{"num_hidden_layers": 13, "hidden_size": 384, "num_attention_heads": 18, "num_key_value_heads": 18, "head_dim": 32, "intermediate_size": 1152, "vocab_size": 32768, "hidden_act": "tanh_gelu", "norm": "layernorm", "norm_place": "pre", "norm_eps": 1e-05, "positions": "rope", "rope_theta": 10000.0, "rope_fraction": 0.5, "qk_norm": true, "attn_scale": 0.177, "bias": "none", "tie_word_embeddings": false, "parallel_block": true, "init": "orth", "init_std_qkv": 0.0379, "init_std_o": 0.031, "init_std_up": 0.0379, "init_std_down": 0.0219, "optimizer": "muon", "learning_rate": 0.00575, "lr_mult_o": 4.0, "beta1": 0.95, "lr_head": 0.00477, "warmup_steps": 83, "schedule": "wsd", "decay_fraction": 1.0, "decay_shape": "cos", "final_lr_fraction": 0.0, "batch_tokens": 32768, "max_seq_len": 384, "doc_mask": true, "z_loss": 0.0001, "train_tokens": 284700000, "max_steps": 8689, "dataset": "wikipedia_en"}
MLP neurons of a small language model. Each row is named by its layer, matrix (up: input weights; down: output weights) and neuron, and shows model dimensions 160-287. Each number is 128 + 32 x the weight over its row's rms, rounded and kept within 0 to 255.
After each neuron's rows, "fires in" lists the words (lower case) most often at its 100 highest values on Wikipedia text that the model never trained on.

L7.up178 [ 98 172 102 104  97 134  81 162 132  53 128 105  70 148 113  95 129 150 137  95 154 108 125  86 195 127 119 166  72  86 125 175 134 112  72 151 122 173  77 157 151 126 106 144 160 148 153 126 117 127 126 180  93 116  88  99 141 104 183 125 196 164  87 103 120 176 116 119 102 160 102 142 111 139  81  89 160 147 161 142 122 119 104 124 112  66 128 119 188 130  80 188 167 114 139 131 166  78 135  85 171 163 163 181 115 128 145  87 157 109  74 154  84 139 121 129  96 166  86  96 139 131 125  43 109  98 149 160]
L7.down178 [140  72  85 140 104 149  86 113  85 112 147  85 127 128 154 128 130 142  49 168 100 163 133  98  75 162  96 119  79 156 142  88 113 158  64  63 140 107 143 125 155 102  94 134  79 111 180 124  92 146 186 106  82 167 144 153 113 125 117  77 129 148 167 113  58 139 172 102 122 142  86 109  84 152 149 127 135  94 137 160 109 166 112 113  90 142  98 114 141  89  78 105 194 101 119  86 130 124 167 190 166  95  95 121 159  47 167 167 149  79 159 158 146 146 133 163 114  90 171 132 140 146 139 167 164 142  97 150]
fires in: "in", "and", "on", "to", "at"

L6.up1132 [150  87 138  78 119 110 109 141 123 112 111 176 131 143  95 134 129 136  99  81 103 111 124 109 145 140 171  79 137 154 122  69 131 117 103 138 146 153 157 191  65 126 131 160 121 134  67 166 100  68  88 107 170 143 105 141 124  93 150 162  97 161 119 144 145 141 154 203 151 104 111  96 142  97 156 119 147 129 155 151 103  99  83 140 106 146 118 145 122 124 143 149  69 106  98 140 114 146  75 142 102 143 122 146 114 153  70 182 127 134  87 158 142 116 120 134 101 157  72 106 128  46  96 104 121 180 110 177]
L6.down1132 [ 88 169 105 175 158 168 169 123 137 165 107  60 105 132 148 115  91 116 111 146 156  81  88 105 110 120  72 133  96 106 122 114  82 162 138 120 127 157 129 148 118 171  62 116  78 166 171 100 139 168 104  66  95 120 122 120 122 128 139 148  84 151  67 139 104 134 141  77 163 181 162 110 126 171  77 123 105 177  82 149 132 109 149 128 154 100 126 145 143 165  68 104 191 137  88 102 159  87 104 114 191 168 121 161 161 122 177  18 135 139 141 107 116 123 147  71 146  99 159 192 165 181 125 135 142  81 124 107]
fires in: "been", "of", "the", "through", "as", "being"

L6.up217 [167 104 153  91 124 143 164  86 134  92 154 119 148 102 170 149 131 157 147 159  88  98 146 121 147 104 121  83  18 123  76  91 154  89 123 119 163 112 130 140  63 170 119 145 130 104 158 180 104 100 116 122 167  98 128 137 127 105  91 105  75 152  94 164  89 196 139 143 146 107 159 136 105 139 117 132 170 153 125 126 121 128  73 180 133 121 124 109 115 178 142 212 144 101 133 137 104 180 139 158 128 124 104 158  79 105 106  35 157 131 129 138 149 120 149 134 143 132 142 147 133 150 146 121 137 172  90 120]
L6.down217 [ 68 131 135  99 104 150  99  89 108 139 153  80 145 132 135 157 112 171 131 150 141 130  63 116 160 146  89  52 122 184  82  58 175 120 188 118 138 111 121 161 102 166 120 153 103  71  74 178 128  93 130 156  81 153 112 131 121 112  94 151 103 140 107 165  98 195 102  74 123 105 135  76  87 133 177 156 146 155 134 126 121 138  45 176 112 135 148 108 150 125  70 116 160  96 105 158 143 137 119 120 157 120 105 133 118  63 125  83 128 131  93 143 109 128 129 162 158 185 172 132 165 113 127 188 130 178 133  73]
fires in: "in", "to", "at", "near"

L8.up157 [184  80 143 108 130 191 131 104  97  78 167 179 131 166 141  49 128 115  90 133 151  83 113 151 118  84 185 126  39 149 125 178 156 125 111  90 127 118 142 105 134 105  96 110 128 113 150 166 164 170 168 121  97 125 164 140 151  93 155 166 119 130 104 101 104 120 137 162 119 114 143 140 191 166 123 121 197  69 167 108  87 139 165  78 142 154 184 175  98 225 177 161 130  88 187 103 159 211 135 153 158 135  90 115 112 123 124  82 118 203 118 175 181 135 135  69 139  89 140 163 136 140 158 140 143 104 121 145]
L8.down157 [159 144 148 116  93  57 162  74 135 152 114 120 137  65 124 177 145 121 100 139 152  83 111 100  56 167 155 121  23 152 114 111 151  91  88 164 160 119 144 136 148 207 130  99 126 133 107 149 106 108  86 173  98 156 148 105 142 157 118 123 153 134 120 124 180 111  85 144 140 111  96 142 151 142 119 143 105 163 137 144 169 133  96 127 133  76 141  95 202  99 135 108 114 149 117 120  91  88  80 152 123 107 134 184 139 119 119 172 153 134 158  97  73 158  70 174 138 126  78 140 143 170 119 132 104 143 120 134]
fires in: "to", "after", "from"

L10.up98 [144 124 179 132 168 103 154  98 130 150 186 175  94 157  85 104 119 101 116 178 124  86 152 110 167  74 120 148  92 157 143 164  86 145 114 152 154 138 154 188  79 125 107 103 184 121 144 171 139 145 161 125  27 137 135  84  92 153 105 103 123 144 100 140 143 141 139 163 110 123 159 101 111 153  74 113 113  99 142 173 160  99 110 154  97 175 177 130 147 188 116  93 101  31  94 109 130 160 113 121 155 103  68 140 128  71 135  83 123 119 145 165 164 166 133 102 132 117 121 134 114 104  97 126  54 139 142 132]
L10.down98 [ 72 142 164 179  95 105 145 112 158 132 135 150 121  88  93 150  91 146 101 118 125 101 130  62 135 109  93 103  58 120 133 135  85 105 192 153 149 127 122 191  62 111 205  92 128 177 126 128  97  99 135 133 109 192 131 112 106 114 166  81 155 119  65 103  69 142 123 141 168 194 135  45 102 137 159 111 125  84 191 114 132 111 142 120  80 154 126  92  91 141 143 165 188 141 101 129 137 134 143 126 121  97  98 137 119 107 121 144 112 110 113 117 104 178  98 134 131  39 141 161 144  96 163 117 172 190 125  95]
fires in: "she", "that", "which", "it", "he", "to"

L3.up724 [119 124 141  83 108 125 153 123 129  95 144 186 142 125 133  55 132 166 128 122 113  71 131 124 161  50  98  67  58 174 167 213 172  86  75  53  26  98 181 113 198 106  72  91  91 122 195  62 150 130 192 110  96 117 177 130 187 115  96 131 177 120  82 133 121 171 132 114 136 146 147  90 182 125 127 134 131  86 140 131 123 125 115 141 129 166 134  81  87 130  94 176 159  96 125 105 155 134 146 148 144 100 179 100 144  75 104  52 163 145 142 113 124 120 117 139 167 185  84 132 109 165 137 124 201  72  83 185]
L3.down724 [132 118 147 117 123  75 107 141 120 120 125 145 144 127 123 163 115 170  97 151  93 115 135  98 126 114 137 138 102  93 102 132 114 144 142  90 127 125 115 136  88 111  89 107 176 117 100 170  64 110 105 129 141 167 136 101 130 187 145  74 100  96 179 114 195 166  81 159 112  97  59 122 116 126 165 172 128 143 157 121  67 113  98 126 112 118 133 134  93 173 148  82 138 132 151 171  84 144 167 133 113 143 119 122 117 109 180 159 125 132 111 130 122 136  86 139 152 153 113 179 109 158 113 150 138 176  35 153]
fires in: "after", "to", "during", "under", "despite"

L4.up997 [ 89 123 149 172 126 122  54 187 118 165 155  99 129 173 126  58 115 123 165 136 164  78 103 129 115  95 148 147  95 138  93 146 119 140 236  95 131 120 108 191 146 154 130 185  95 100 150 110 100 129 123 114  76 158 143  87 128 182 112 144 132 134 142 172  89 123 152 188 152 143 137 174  93  76  96 163 111 131 160 147 133 120  85 149 128 170 136 143 119 136 117 127 144 129 135 134 127 112 173 134 143 109 131 104 164  91 172 103 158 108 107 155 180  85 198 194 115 154 151 152 122 107 199 118 126 104  67 106]
L4.down997 [132 168 119 152 112 181 157  75 140 151 148  87  96 138 107 101  58 143 148 112 125 102 105 172 132  92 100  96 165 149 151 166 121 146 107  90 118 119 103 137  77 119 156 110 136 140 107  93 109 117 149 164  29 175 123  74 165 135 131 108 159 127 118 134 108 136 121  92 110 117 105 161 117  78 146 104 120 137 189 123 187 110 110 145 105 123 138 120 129  68  81 140 141 112 150 164 193 138 112 138 176  95 168  98 136 136 130 119 119 101 120 162 126 129 151 113  80 118 181 166 136 111 170 130  91 134 160 180]
fires in: "of", "for", "from", "fw"

L8.up285 [108 164 124  76 100 168 128 124 120 172 128 111 112 156 130 129  95  91 138  99 152 152 110 115 124 152 132 131  66 142 104 104 124 105 179 194  67 155  78 104 119 192 129 136 120 122 109 121 131 193  87 140 106  95 148 139 115 144 120 134 124 113 149 112 121 109 127 147 123 169  79 114 153 180 136 159 115 108 148  95 134  84  64 134 169  90 184 162 148  54 140 136  96 121 101 126 114 119 191 131 119 135 123 130 126 165 134  72  85 101 151 157 176 191 134 196 160 132 198 141 117 179 200 110 142 117 171 116]
L8.down285 [ 62 126 123 162 140  91  98 130 124 121 166 132 124 149 169 111 209 117 127 154 119 125  96 154 119 151 115 116 174 126 151 185 167 168 117  70 158 107 111 116 102  48 112 107 181 139 128 130  99  95 109 134  93 181 131  90 188 146 164  88 131 171 101 125 138 167 127  91 151 125 153 112  64 120  92 119 132 120  84 175 110 121 102 117 161 154 141 188  95 143 149 167 150 102 123  90 116 136  42 156  95 166 158 144 172 104 148  95 132  64 107  58  94 129 136 122 156 111  86 105 166 113  97 114  83 165 113 125]
fires in: "of", "to", "guastavino", "ath"

L7.up600 [148 166 124  73 147 144 184 113 130 144 160  54 144 154 148 130 104 126 180 159 113 129 127  95 124 188 156 131  79 148 122 132 179 134 161 132 121 141  71 111 126 125 129 204  97 140  86 171 130 122 105  97 116 130 170 114 126 152  45 179 114 160  55 168  84 143 158 130 122 184 126 120 146 144 112 105 160 129 143 121 139  95  91 117 124 118 159 136 130 109 153 191 135  90 144 132 137  77 173 157 144 180 114 116 142 125 104 106 137 129 186 161 103  96  93 143  61 155 160 160 118 114 100 160 170  89  96  87]
L7.down600 [126 136 115 131 126 181 119 122 100 101  83  79  97 128 141 148 137 127 113 137 129  97 127 118 127 114 112 146 160 147  96  66 132  74 128 151 130  87 106 156 120 154 132 135  96 129  62 196 143 161 101 101  76 129 128 149 144 146 199 161  91 105 102  61  78 139 113 155 143 157 134  52  46  99 117 117 113 165 159 152 160 110 143  89 181 113  96 107 113 169  93 135 149  58  69 134 121 138  81 116 109 151 107 170 144  39 150 151 141 143 107 132 182 138 140 139 131  97 155 107 150 154 174 109  79 168 139 166]
fires in: "to", "on", "shinda", "at", "of"

L7.up1049 [120 174 194 117  70 163  78 175 168 183 133  94 107 140 129 109 110 184 138 115  76 113 128 134 141 115  96 138 115 144 136 117 193 131 141 110 105 181  81 137 140 102 118 158 135 117 141 148 128 160 116 162 171 150 131  74 106 145 162 146 130  99 139 167 140 134 135 138 141 171 134 118 112 175 105 105 132  85 116  71 143  97 105 107 148 101 143  66 128 203 103 134 103 184  72 126 192  49 166  86 124 164 170 132 129 161 112  63 118 111 114 131 134 143 163 173  69 118 154 209  85 155 133 147 117 121  54 117]
L7.down1049 [ 75 143 102 192 118 199 135 140  93 134 134  98 127 131 129 142 154 103 171 178 128 137  91 158 166  73 117 119 145 128 114 141 117 138 149  92 129 155 110  93 113 164 112 160 131 177 142 195 175 112 118  76  84 101 133 175 106 128 113 102 109 157 127  90 101 156 102 140  90  77 129  94  85 108 122  79 168 180 135 165 104 156 126 118 142 140 161 140 141 114 125 105 138  95 174  93 100 139 128 147 154 139 136  72 158  44 116 145 143  77 158 117  95 140 110 138 124 110 137  95 170 173 107  87 168  90 198 149]
fires in: "of", "in", "for", "who", "left", "to"

L4.up1017 [ 91 133  85  86  89 152 183 142 134 162 148 123 135 111  89 152 116 125 128 102 146 106 129  82 101 165  44 180  95 152  59 129  86  91 143 165 160  79  66 125 161 136  77  81 107 139 155 131 158 134  63 120 102 133 103  61 110 140 176 128 160 113 138 159 187 119 122  92 125 170 163 109 109 114  95 127 200  86 203  73 160 154 126 171 127 138 108 104 132 141  76  86 117 186  71 121 135  74 112 120  99 132 142 124 131 148 137 117 113  95  84 141 140 109 120 105 119  95 207 165  96 132 135  78 144 149 103 130]
L4.down1017 [114 115 158 119 133 157 111 147  95 123 148 199 111 116 104 168  94 101 148 160 151 131 130 174  93  76 136 132 122  91 105 120 153 141 136  87 111 139 157 165 114 124 162 194 158 159 141 135 104 120 151  71 101 133 110 199 176 114 104 154 156 174 141 141 141 132 118 174 114  98 135 144 109  91  97  51 110 106 112 156 139  85 229 127 168 153 147 147 151  98 162 104 173 119 129 128 110  73  95  88 138 120  84 142 124 129 180 148 109 115 128 126 175 139  64 183 139 116 161 128 170 128 196 161 142  37 100 101]
fires in: "of", "on", "she", "in", "he", "at"

L6.up81 [135 127  68 105  90 143 135 100 192  94 107  77 117 143 124 125 120 145 129 138 117  82  99 157 103  95 161 175 181 103 118  91 123 171 156 139 163 132 164  91 147 147 156 156 129  76 120 126 137 148 164 184 156 136 147 121 162  97 174 129 167  58  50 140 130  92 127 142  88  94  81 134 103 109 144 143 177  73  89 110  77  99  93  93 123 139 178 113 136 165 102  99 149 138  80  73 177 172 132 143 175 154 145 188 130  55 131 129 135 100 113 133 135 110 158  84 125 155 111 140  99 141 142 182  94  81 115 129]
L6.down81 [181 133 136 152  82 111 125 107 102 105 120 116 165 135 148 115 170 116  76 119 113  60 113 119  72 157 160  99  64 156 142  80 197  68  94 108 194 144 142  91 136 133 127  87 116  96 169 160  73 118 122 106  61 121 140 156  55 131 128 128 125 126  99 106 116  93 121 123  79  93 114 126 130 153 143 149 168 110 143 124 152 164 156 138 162 109 175  65 131 181 133  79 101  96 137 137 105 103 148 138 127 165 121 123 167 139 103 145 161 110 140 126 183 156 105  66 114 120 106 159 147 145 147 162 154 104 165 121]
fires in: "to", "for", "of", "from", "on", "and"